Weights of a small transformer language model.
Training: a variant of Adam for these matrices, 459M tokens, 6997 steps.
MLP neurons of a small language model. Each row is named by its layer, matrix (up: input weights; down: output weights) and neuron, and shows model dimensions 160-255. Each number is 128 + 32 x the weight over its row's rms, rounded and kept within 0 to 255. Numbers have three digits each.
After each neuron's rows, "raises" lists the tokens whose logits its output raises most directly, leaving later layers aside.

L3.up671:102102142099168105145129133167153156169114189151108094212111167137110109122135099121156146176057112152155146083104120107186105133079074107126170119069106127101094100141108139150097119153119125143134159165088172087076131149071139113181121124133185128077136100136148119088147099158137125112
L3.down671:131112128176119099145129118062128100128145111095139153105110082080100167133099149135120077080184169130098124152152142122078155119145152128128099134187154192150145135128118126136095136111151130117116054094140141134164138156160147143100105146124087132152123136123077170131102090109036148123
raises: "===", "Election", ")===", "\":", "Following"

L3.up283:081148139102159105129109197131184126109138150152099089145131167128118165124134116138157143144092121205161080061057123114162093145088103097167150122081056135143111137128081099129106124112097142116115161141078164089094133173174121090140167117151205124064118132147162100131173129156144115126
L3.down283:145122115170123115137154055089060095152163138107145157126138074102086108124115145087120093112155143079091137191146143122118159110168152158103124108168182194174119092109126153144138147122173123139175050108166124158163128088152129180120081138109058146187105128119069180117084102127050135106
raises: ")===", "Election", "Chromosome", "Following", "While"

L3.up242:059165113155139086121153157118177080132133091111177186144120146088135147154134147114161138144106111155133114112147132107125115164140149111139089151117098154141116030130125131089164090108143124085160103100168116102114116115099193131168137113139089129141170105138164225141117179111129113058
L3.down242:152099136142109195153076116135132120126102148199142098113162099132163174175088132199108137164152130109102137161130127065158150106109089220093128138190162080150120175147131110182138181150065186182121191147121130140112117144144102157122129121087174140127132110117118071107157075136128150230
raises: ").", ".\"", "\".", "\"),", "\")"

L18.up703:107150120133113102111116127117121106140156151088129160157165147116092189177121127140130131148161120069138114171173158152060189095145116096040092134156065183093072128085073104092109110147155138101137065115118125145145133093127123117091146170121170172133151197098148147165143119117108108179
L18.down703:143128121198111102102164130047089109102176128113103180109210151155219165146129175118162079112169104146125110103116099164100138158145141165133057136154113121142097086060108113085161151150102150148122102149114171169099121136140161121104187101084123155155155126143162066173151104122139153142
raises: "P", "A", "H", "G", "C"

L3.up1059:092162125150112125146143078146130109104130112132064074151168129164125158074117125113096105148090150121150130111138146124162144107123143201104115165090155164111069145096129129188134180103103122150104144152138108171077153138114136094160108086128150126140149142110148141140112124114167105114
L3.down1059:153112138107151119155163186231116129174126116152128099151130109102145101139092088121103158068136118067145136159094177094126098147091133132129153115166184105172188131089118091117155112134134135084125103130076187088150133148141109187126178141117156092131111134129109106154099141124136134164
raises: "\"),", "\")", "\",", ")===", "aries"

L18.up1126:077130117102083072122078122138155149108114138144096145084122110099148106082112081119127170091110128093118153132101074183158169131137104110154098056080129149103100173120132137115169163146148123130090081087176121160074166161151121057098192101101128198129125117143111157146139116115072170085
L18.down1126:126115112123157192113109129068136112132140148149124140138199144164184122143127085175112147075159145160133120113076088121144160147148113109160131133104122159092124112152113082133143150098127117150161170098081117180116100144170142169148121126133149067183125086192122093145154120108154091081
raises: " ", " (", "\n", ",", ";"

L3.up699:140162134109016136123136138164149150120141100122108173165146126115142115101102126097161102167147148090088153108184071170167141108136172121101099146115160176133078118115119209178149112171119119093097108137200087179110122135116084124101170106091134122197129125064152150133100144123146057100
L3.down699:088074140118151104163126122116140136133163124150097097101129144073110122131119124108076143099092104176189123177110157071099101147107080151121120113174110075148208114162114070116163182108119131147090160145118197097109127107144120182105109157135114155115131118149109115148139116117082137162
raises: "\")", ");", "),", "\"),", ")"

L3.up146:140120102111184122126128146151157084098140132137111099174140145121099120145140138122134175144086136179133049087099162138150111139061084092159135111070105116133066118121068139126127139096116142125113149195125168091148171166145102079147113093126192096076154153161158166089190065157129088132
L3.down146:118119146118121086144106102107129139160117142093129129119122095105077161114079118140119058109172121068074183157142115094110163105158174178108129154153116147101180123153148153167128124158109155117147073128134111142075064112135151183137113119106097161127091130118135151125075167137042152085
raises: ")===", "===", "|", "==", "County"

L13.up43:122172160088105138112128133117167138164171106154100124115089123146126093132122089131134116180134105160156115211112209164051135107084085105135217131178170091150130117094123174115150112204115142111099108131103126189188102120146097142139132117165131179191030107070063180111110112118111086119
L13.down43:122155114118136167183175125137155200109148160176159146175072118104106111157072108151122095105124148147148144155140162099155145128114176170099130100162194175140115106092060142125116092123128109100081126071142058133115161111124152115126072146166110130102154092104170125093140166137131069096
raises: "ence", "ent", "ents", "ently", "ency"

L3.up732:071140189135143126099175091122137160087112110101114057136154153114148148080117128107135128157182139062101164106094119145139126119119107071119208141100121148119114090122108104190154079129154131114073112127113115118092110104057126114183117146140126142155185107142140099142125212143153082169
L3.down732:117076090111083097142120160207069129144088116154126140140115081124061065151138092119159135092125108132192185170126164134133146083135149123122081132166132116182135096163186131108095186178165140128160181145094119113172121146135143121134144119143107185127060104160130157131115083143157142124
raises: "\",", "\"),", "\".", "\")", "...\""

L3.up1410:109086077142121141193083154146090169189098136132116116144125087158139164100112129132127140176090146210047123162092102088087146147192161104103135118127133148169160097136112184124098129164146118059184113109181155091132133152107129153086131141099179122085124126108086132149156126104103100133
L3.down1410:135160175142153085094137130203139083148145142127186179119115136108120125139070183141118123121180139143183109095183138119158104141111070182141131153149107097153106128084116106162126158129064158150096119136109093140136132100113136096082122112146071125177106123097169156107106135168022150144
raises: "based", "time", "Th", "rated", "class"

L3.up558:156132193112157137124175081079112122105182108105095133202157133123107115142112131125165166141070093088076191108127175139132117113077132099087109072188112175108077160146136160168169135115144099148119152128148106039130153133157151108125149064151068101103134047086216130129127141148144139149
L3.down558:112093070134140150132083143132123131123084074125129064099086154106214130143132103153080078137178137157141067147108102071154084159174132152144117147102117107158150097089135107104128106129138144113127077130164131196110084149096114174175105190115191151161108155193048144112099125113055122115
raises: " including", " who", " which", " whose", " respectively"

L6.up229:112162173108089118182126092137169132143186159117119085068139165168156112121126091152076177109128098142168187125171139079107111114073136130143136154127160162138157095135124145163079119090102141110101096111119130116082111098145163131095147177071108072141130088133119180130108135093113130122
L6.down229:142092086140163147097140139075104139135121122134139152187116132112083141069124152107128089148171117144144129181074117118118153169118164133103117095079141086103107128126129135115123185142188140170159167119124127159176128179152084142093102079164150167078128174130092103100144138199129128154
raises: "5", "7", "0", "9", "6"

L18.up254:072115158077083127131125193139126144125160176085110167158110124170104148091158079116141144173114094139180124140156172143099009163180134108158161134128125075116121111145127145122217089112172159131135128126116193103112143207125128153108126070075132083111127106130152093149111096157126113083
L18.down254:117137096158188130139140155124096137106154112141136162157184104056118196155082122107147119104155171151168115108157152127092065170098143158128129102106105150134114148143104139180202156131125090059063187179132125136143111114192172158166156182136107190139151104124096131113153114141139164095
raises: "ition", "ation", "ative", "ency", "ence"

L3.up1203:147161128108071115078099136139133151219154034113131133197155162138133109157124105129139105147100103138118132131134158183156133129145135095134130178131181142126124110120154175137132112161120095064159145134173113150124099132111118155102249093199167147153098117060190126153129206111125230084
L3.down1203:110086114177184116186141108015129090064135124141140102127120125086108140105070139111102168157160109109097111166101111074094087153107100184117141067107128095147126097141051086121133174104090132171102144090130168137070152107139141143112060171084136087123164170088099140135070149116046090199
raises: ");", "\")", "\"),", ")", "),"

L18.up296:098060135101127107120127095172124066150156104055124062152123084137137114109131145154186109156150116076145154198128116101087118126149099096062117156081135127148164091146116088128112103113133133144123096151135117120113179106107187092105133152105092157169118103149074188159140052123062119161
L18.down296:158144080111129142127125099117095139136158163137078163167070141101112097133079099092145158130078079118105153110130125165147203077127095110133144143185168103080092153093117086115153111184109146147148159172163107122098125128114095103094103127095162152111124131129196079142087213123089089133
raises: " the", " its", " one", " their", " another"

L18.up1427:124161144109164127134100155177146083091112148182174115118074105107102123161162111128156061114143104084082114145130165116106158140140151120089169128123143133153153120161112125146169100212162112117159190123126101204129157103125189110107146110045074170120108130088100169218123092101081109116
L18.down1427:080136162083115104116106137165133183139124128081123139109139145115147086071163152097124172120100148144175079146109080085176050057157107108103093087071154120136097124119134155117098142122112154135146127113169134092081153110084146186122109127150140108152162138130120100108079133089112139090
raises: " in", " at", " on", " as", " with"

L3.up750:025132177103070104160175157160154122084180117160141099061170130170113155190118134134143136175111051113163164135153134109156172099132096139133147100056116198077140126119153103132104104120047120120136139172117119107054163167071100112084136124126129109140129144104044138106122124116098171116
L3.down750:161138105142151165150145098145162139095082145121127158171129145144065107124158147125088050131217148124144123162097097106136172127110113151113179137161184108148118115073127111103119199206168134132161131125135113126139111101164165165152114173144122140127078141142130113149109063132000137164
raises: "9", "6", "5", "7", "3"

L3.up517:119110142102174081102086124167171123134141148133121093167130153088075152117150107135118123126052148165170111073093151148170057102063092146144144114076146117119085181149100184099110130131124119079133182222133139125121130142098122169104147165115184136063101091136150190081171108121106147169
L3.down517:105140133161131114156165090080099113090111114107129149130128087141144155135111145122140090176142116113098163189170127108082210151167173148133128118146107156123168091118143118183118120102152151182139041071130116122132116126153122114111097082115108157165129127110125125142097108145053125115
raises: "===", "|", ")===", "Note", "|---|---|"

L3.up93:053183154160142108127151149155112146109138152096061135188127167137142106094104121120116108161113106126122109111168154194141129150086124101089131140132148131138123072151148149094108098146126129144165145152109119171113103143137105072194126092115133138168156106099163162108119169155093134091
L3.down93:157159117169100107166091147107147129163102119138133119112102061106090171098161121158136175103158115118108122146087125102111116135111109168125117173137145116163140157109108104177158168093075100078118147130096133117137167165156114135106178103093149121123134154127112114146136059137138139150
raises: "):", "\")", "\"),", "')", "\":"

L18.up517:116107122146100117126114044152087134124186175148123121157166102138122108122116142096133132162115112136118188167147102138170185125184147143066101120142087156113087112089137136154147164129165147100110089113089145143112124107126087145140155171060111138186127149103129149119101153169121106125
L18.down517:122217161072122157103111086107130143143136165163106131135107065142109145172141086089127128160153121125103128129149132129119172114119134184125105102103149083146058093111133123162152115096116162102156179117179204116088125124108075162099139109113085107186164088099133119174126184112176153162
raises: " Jamaica", " Great", " of", " Colombia", " Germany"

L18.up385:083173111142129095158097118144137158161132108031112093170103133111150141177126099140122162127121117147160153163125137198120142101150158120096197092101121104123138108108137123132128135133095101127153136123183107111124181176072081135080182081127111108161152162099137164180109126121109164105
L18.down385:100094167098133154124109118146149141132174108127126143169176077111194111144119121190172189085209150162182139134085112156104171136161129120130084137051105037080118148086107136102158148092084149132089120067128093125172123134137119128086108043164185119130156134135141106135123166151112113096
raises: " (", " (\"", " A", ".", ";"

L18.up881:111174160044058113128157184144114151157144094143072091055131133159140143114199145131153155103099148104110131081132159096090121151175111160119113140117125182081129116127107157143168145102073104094042140136125119135115149132114104136023132126140058097124110104097089100103137133097082134115
L18.down881:136086103164168135159097079000135130153137110098154136140105079102206106117149157061123062149154091140122111142136127173130155106127152115111093151145132109155132114116161147107144089131163158146169140103095123172125147148117109131157111085135174162138165134187132088102107138176255152135
raises: "4", "5", "A", "6", "3"

L13.up120:091156094123078163149147081140098089138169100151099111141143112128122092173133119145080150138075099135154151159131150140081178161152149115114181122156113142117111119096145123099120102146125140105138085152147101128130154137141094095122165176148124123187138136104092092126163140152087107089
L13.down120:147119102168156138102080166064124168154096168134120136130097107135133198120115155119153157153119147097097117061093112149150099127103087147114104100080147112200177147114135110170167155119152079142154212080113118144189135169128158157139047067142119137061145160123124159158096146128217123131
raises: "8", ".", "1", "0", "9"

L3.up63:124088123103162141113135186118166142129153128150108120193118157135106115112128109136147155142100129173107113066140160144175102137148116135178152094043123127106065170107110147181122151144098103110117143181164150158090151159124146124101125190133171111070131114142191169093147088119141130128
L3.down63:097137166158115077153110071092085119155120122085111148123106127103088163138118110113107075134168124104162154155165097104079157115114098131105121155209139159154179073171123116117117126099146146136134078087108122104163095145147174126133115081111075158159147109131073170165113139161037124130
raises: ")===", "\"),", "|---|---|", "===", "\")"

L13.up1152:096118127091142131083136098212125152127132110102129163158128118132148125137156135079139127130153079129160111155139099116117135123235090095121105105041141183114159134196140120167137111125152110103132112133105128135107141131095151156166126111116101152192101151118090106129085097166097175107
L13.down1152:164143099158128163127134147090145125062146150152125135130104153175107104154137052181080150126091168030111178116146152107109087139087154134129131128122162116085094123118141089142125148153090159069135126148115142136137148120182089082122077095147128110095153072150155115138149196167151144142
raises: " their", " them", " its", " the", " his"

L6.up315:108202141097090129150182128172143143105161099123113043076106172174158143082168096126130126108142126092117148149144133134061162159153131137112109153111146198125118116138164122135089135124094167100100113148088097148129144120116149110091084149052083064132135113129125118109115202109112172094
L6.down315:170095153192155115132133106022105165131068137087138169153122124100118154147117123082155112140155142163126137132130115091169124094085172115139119133091096088134125138103125109098170141171133073154117135114157126150138127149146186144165156109185170166149095153128108105154161111167181109155
raises: "4", "9", "5", "3", "2"